Weights of a small GPT-style language model, trained from scratch on English Wikipedia.
Size: 5 heads of 64, MLP 1280 GELU, vocabulary 16384.
MLP neurons of a small language model. Each row is named by its layer, matrix (up: input weights) and neuron, and shows model dimensions 16-79. Each number is 200 + 40 x the weight over its row's rms, rounded and kept within 0 to 999.
A block is one neuron, or neurons of one layer that tend to fire together. After each block is what it responds to, as a language model described it from the Wikipedia text at the highest values.

L4.up13,160,141,178,183,182,215,201,222,195,270,215,199,111,214,240,200,233,225,177,213,193,228,223,168,220,134,155,260,227,179,132,215,262,254,254,161,232,208,279,202,206,150,239,190,116,188,274,174,223,214,209,222,249,188,236,168,201,234,186,219,201,179,167,195
L4.up118,198,244,197,159,219,184,154,212,159,128,170,152,176,139,248,226,183,189,210,176,183,256,282,207,100,196,260,177,238,116,228,272,249,249,188,160,171,229,179,198,297,130,235,110,172,236,193,201,148,200,171,157,204,189,180,213,218,184,183,171,211,184,221,139
L4.up141,208,171,186,192,206,189,160,213,144,233,257,150,177,244,245,267,233,260,139,172,155,216,230,211,148,226,193,127,249,202,109,233,204,305,289,148,163,224,240,215,158,159,206,169,104,207,206,287,205,227,191,201,188,186,146,260,220,249,202,158,243,254,239,170
L4.up192,199,180,240,237,252,169,177,168,203,249,156,165,165,214,164,219,173,246,205,224,241,211,230,172,144,255,211,264,188,220,175,212,229,236,217,272,232,229,214,184,269,199,215,164,199,196,133,154,245,197,153,166,149,182,198,260,210,205,228,232,169,181,213,242
L4.up359,112,201,170,213,192,290,251,174,162,209,222,256,205,213,175,243,161,215,190,193,193,174,195,239,196,256,199,158,151,197,178,205,214,271,193,261,243,213,235,186,180,230,246,237,192,233,161,283,185,217,189,240,183,176,234,151,228,223,197,262,180,245,199,176
L4.up427,165,233,221,193,177,197,215,191,161,150,177,172,184,226,185,291,286,78,155,222,203,229,196,277,185,152,209,168,201,184,164,216,249,182,211,235,258,258,180,146,187,189,231,161,117,243,197,185,174,245,196,141,205,131,203,167,232,274,155,123,239,238,258,196
L4.up561,203,178,121,214,223,186,137,203,135,183,170,178,179,261,226,218,201,131,178,192,155,235,252,188,227,178,165,292,214,158,136,240,208,315,242,171,127,213,248,300,195,261,183,253,264,163,194,197,267,166,237,107,187,81,195,190,153,246,157,258,192,186,106,201
L4.up567,207,175,215,165,229,191,275,163,291,200,239,170,141,125,235,208,195,176,236,211,123,206,169,214,273,279,196,218,155,127,176,172,150,219,189,191,234,177,184,250,190,126,244,211,152,235,235,226,188,162,212,218,200,188,186,304,251,309,160,149,247,186,166,187
L4.up577,187,233,227,248,176,205,167,158,148,121,223,194,176,135,119,204,267,153,248,245,190,206,252,264,126,199,218,181,268,144,197,211,234,207,207,251,233,197,175,220,273,127,200,150,154,283,243,187,200,223,167,156,173,144,256,167,233,265,175,181,215,215,219,191
L4.up589,236,188,211,207,221,182,203,205,155,173,200,161,169,219,128,228,169,240,223,230,181,230,204,172,141,276,225,207,229,201,162,205,242,227,171,168,224,262,214,253,241,178,185,163,107,308,181,279,192,212,207,212,199,184,194,180,232,242,273,103,261,161,187,130
L4.up630,152,188,192,221,295,193,159,253,214,215,105,227,216,187,202,216,112,150,203,254,228,243,148,241,184,180,286,174,225,188,228,88,224,258,214,244,181,266,225,159,221,243,238,178,229,241,192,205,280,174,171,198,270,242,136,197,173,280,224,203,284,231,262,121
L4.up669,147,225,200,142,168,203,85,210,151,233,213,179,208,195,165,216,271,203,232,188,216,291,134,205,189,174,178,124,224,188,140,212,191,217,176,211,240,182,289,109,207,305,260,236,168,208,162,191,207,161,148,239,268,148,220,247,208,187,204,217,215,166,225,245
L4.up748,173,216,209,208,219,183,183,236,188,147,221,173,265,234,200,235,171,166,223,95,168,170,296,153,95,200,251,126,159,144,144,245,271,272,204,256,148,203,153,200,179,195,260,92,166,160,231,170,176,155,183,198,220,167,154,232,219,238,231,207,154,184,288,239
L4.up753,206,150,131,194,185,232,215,231,187,168,276,189,195,259,174,224,291,172,186,194,171,169,203,225,264,263,193,203,188,218,200,199,139,195,151,179,225,227,160,218,179,195,189,203,90,186,154,134,191,251,167,194,180,134,215,212,261,245,165,189,202,219,257,292
L4.up1136,221,152,214,209,230,215,219,201,125,208,133,136,194,217,227,227,130,144,263,199,210,116,230,213,238,207,256,259,187,169,198,169,300,259,198,200,217,173,193,194,196,228,228,206,133,210,187,158,192,217,168,147,231,152,228,185,220,285,180,186,290,192,300,217
L4.up1241,221,180,206,219,171,154,246,189,135,289,187,177,105,237,198,224,202,211,201,249,135,117,242,214,250,226,223,248,188,187,170,170,169,275,166,276,224,228,199,167,199,139,213,237,114,150,222,254,204,241,153,233,207,213,219,208,233,274,157,173,171,215,213,218
Subject pronouns or main verbs that begin a new clause after a comma, date phrase or relative word, e.g. "in 1937 it", "where he", "workers have".

L7.up150,205,170,126,168,171,205,229,156,149,187,195,250,152,216,213,250,166,145,202,244,198,264,185,247,107,155,267,220,201,140,168,159,235,234,279,181,218,149,283,167,273,231,225,179,157,173,209,198,214,137,153,174,242,203,201,266,180,221,228,214,203,169,163,185
Separator punctuation between two numbers, mostly en dashes and hyphens in sports scores (3–2, 5–0) and decimal points in vote percentages (44.97), also colons in times and commas in thousands.

L7.up527,154,208,126,142,216,228,205,264,198,258,122,181,203,241,195,289,236,171,197,240,197,254,230,200,161,212,196,208,141,202,206,227,151,216,252,156,271,219,170,186,221,199,198,190,185,226,176,191,258,209,185,262,255,170,226,136,248,224,256,142,207,174,169,157
Subject pronouns and relative pronouns that open a new clause after a period or comma, like It, He, who, which, usually followed by was or is.

L5.up116,159,236,237,197,261,199,141,191,262,266,175,168,208,194,219,177,172,158,323,207,156,145,210,230,220,162,189,230,186,275,152,178,273,169,167,115,242,160,220,182,224,128,165,212,205,178,232,176,232,192,260,204,164,170,146,220,182,155,194,190,203,163,152,148
L5.up334,182,213,222,155,181,195,162,175,218,153,151,170,134,183,178,245,268,187,141,201,144,181,177,203,218,199,224,139,235,226,97,221,213,251,180,208,222,247,218,183,224,235,222,232,214,182,175,213,261,164,90,192,145,175,119,189,195,164,186,218,224,212,195,241
L5.up502,125,175,218,176,221,131,203,203,207,262,238,276,168,167,204,269,190,221,188,274,158,229,172,222,230,168,222,228,210,221,174,239,203,155,263,192,214,219,141,206,207,193,252,143,199,182,253,202,211,175,188,223,199,190,182,204,215,146,199,214,195,148,211,174
L5.up912,197,202,277,214,236,267,174,202,155,173,239,208,212,158,240,203,210,236,198,161,154,217,192,215,174,143,236,222,218,209,200,262,231,187,170,263,288,221,249,196,284,234,181,200,218,210,196,266,182,169,241,217,164,183,147,130,236,216,120,160,243,162,287,180
Tokens inside Wikipedia tables and infobox lists, mostly column headers and cells after a pipe, such as the % after Votes, ( before Gls, and the W after Pld.

L4.up54,244,187,137,214,209,198,209,142,212,175,181,225,190,100,246,194,208,196,159,258,265,238,164,199,219,170,204,208,239,215,181,234,221,198,247,222,152,232,174,178,192,205,221,176,172,157,169,141,249,165,247,272,210,184,185,221,233,211,203,188,228,217,188,244
L4.up85,163,215,158,245,179,189,144,229,252,160,238,167,210,161,194,233,169,245,166,243,136,231,164,156,205,138,300,213,176,234,108,229,144,278,206,216,177,156,227,154,174,200,177,186,134,176,175,172,259,200,230,275,172,213,224,167,207,219,238,204,251,170,238,184
L4.up97,223,211,281,206,136,141,217,239,233,150,249,199,169,266,190,218,203,233,157,259,150,227,193,155,139,204,226,309,256,181,154,211,135,173,165,175,243,170,188,257,209,151,192,184,238,148,113,178,250,243,180,231,164,221,161,221,212,239,220,201,241,219,153,236
L4.up152,214,242,236,193,183,199,278,176,126,151,239,209,134,170,167,242,204,248,210,155,209,173,187,191,276,229,183,194,221,270,209,268,205,177,191,252,271,209,220,230,263,204,204,173,175,187,186,224,268,219,132,262,192,225,149,189,178,197,184,295,137,206,206,285
L4.up312,158,175,158,160,159,233,179,280,175,227,224,193,149,190,214,259,193,215,201,185,148,117,260,186,170,197,157,233,238,227,195,223,144,222,147,223,185,189,263,234,243,227,187,205,118,132,223,184,205,236,191,172,205,223,156,162,215,174,181,203,195,231,246,178
L4.up324,231,178,133,217,210,182,249,121,174,214,150,165,243,235,188,206,230,189,188,171,193,187,159,225,240,266,162,162,243,178,258,164,200,182,147,118,217,208,204,218,209,164,222,274,220,248,137,192,181,218,210,257,221,161,195,208,211,233,159,246,190,205,169,201
L4.up459,222,241,227,202,148,188,224,169,141,182,161,183,225,147,267,189,227,187,176,179,198,205,188,178,129,147,220,174,230,211,227,182,166,195,213,183,198,200,196,231,191,180,182,213,259,221,198,137,226,192,218,187,178,233,199,273,154,138,230,219,132,181,123,277
L4.up505,166,162,210,215,185,100,126,260,223,176,225,225,243,166,216,179,239,209,225,226,200,220,237,193,206,187,176,191,118,165,129,170,244,153,205,240,194,150,179,208,246,179,216,166,207,252,236,141,224,209,213,159,200,237,98,231,163,189,111,202,208,159,176,239
L4.up553,247,223,67,218,206,249,253,236,209,220,182,191,191,194,216,149,203,223,201,264,223,189,254,220,186,173,243,291,207,234,228,149,162,246,127,185,180,268,208,270,221,225,208,207,168,199,281,190,237,139,201,198,194,150,257,209,181,202,232,127,155,204,129,220
L4.up638,242,234,242,192,170,146,134,129,173,221,180,202,198,131,219,236,283,225,188,139,263,175,178,161,270,171,193,202,199,160,193,273,303,158,216,161,239,155,114,177,220,146,193,168,206,226,171,202,200,245,178,150,137,140,212,222,202,265,115,201,215,202,216,200
L4.up1029,200,203,265,159,225,187,140,179,208,199,139,161,193,160,211,221,216,154,143,180,248,173,123,201,167,165,152,192,170,168,198,237,219,209,238,193,242,175,225,172,267,159,193,167,164,192,151,255,225,192,229,167,237,194,115,222,232,205,224,201,264,181,188,170
L4.up1073,128,212,243,172,132,228,180,191,247,197,232,198,142,200,266,193,190,198,199,247,171,214,163,215,196,210,157,187,185,191,250,213,218,142,155,177,172,209,239,154,215,211,173,171,246,212,169,128,201,164,230,242,198,298,96,274,172,153,96,169,266,233,202,229
L4.up1089,178,182,204,153,182,239,255,203,196,189,186,143,268,182,195,244,227,230,248,258,167,232,203,189,177,150,183,241,226,236,175,275,222,241,255,199,213,268,261,161,136,225,216,227,182,223,202,179,188,152,133,185,226,230,185,181,110,237,163,240,225,220,223,169
L4.up1149,167,96,204,189,181,183,199,154,242,256,178,184,248,164,169,293,272,169,146,228,240,200,235,205,290,119,199,292,155,176,202,158,216,193,215,206,185,211,178,197,225,203,174,203,219,166,248,131,184,164,231,196,213,151,278,248,159,285,192,260,151,263,310,169
L4.up1208,190,258,274,197,157,227,222,279,177,204,230,167,202,152,184,224,272,203,205,283,208,175,184,226,246,186,186,203,263,167,127,233,153,160,195,216,176,229,272,231,214,199,188,218,195,148,162,160,224,162,208,283,180,177,225,209,179,163,183,215,225,205,260,149
L4.up1225,264,123,209,162,183,192,163,219,174,171,249,150,218,95,185,185,165,302,192,183,218,172,168,166,260,194,167,151,153,211,155,198,178,164,221,253,167,141,219,200,204,171,172,297,187,197,155,160,195,188,161,190,162,144,215,207,180,140,234,163,197,219,255,202
Second pieces after short prefixes or dashes: hyphens in under-12 or on-line, word-pieces in forbidden or forewings, and numbers in 4–1 scores or +6 table cells.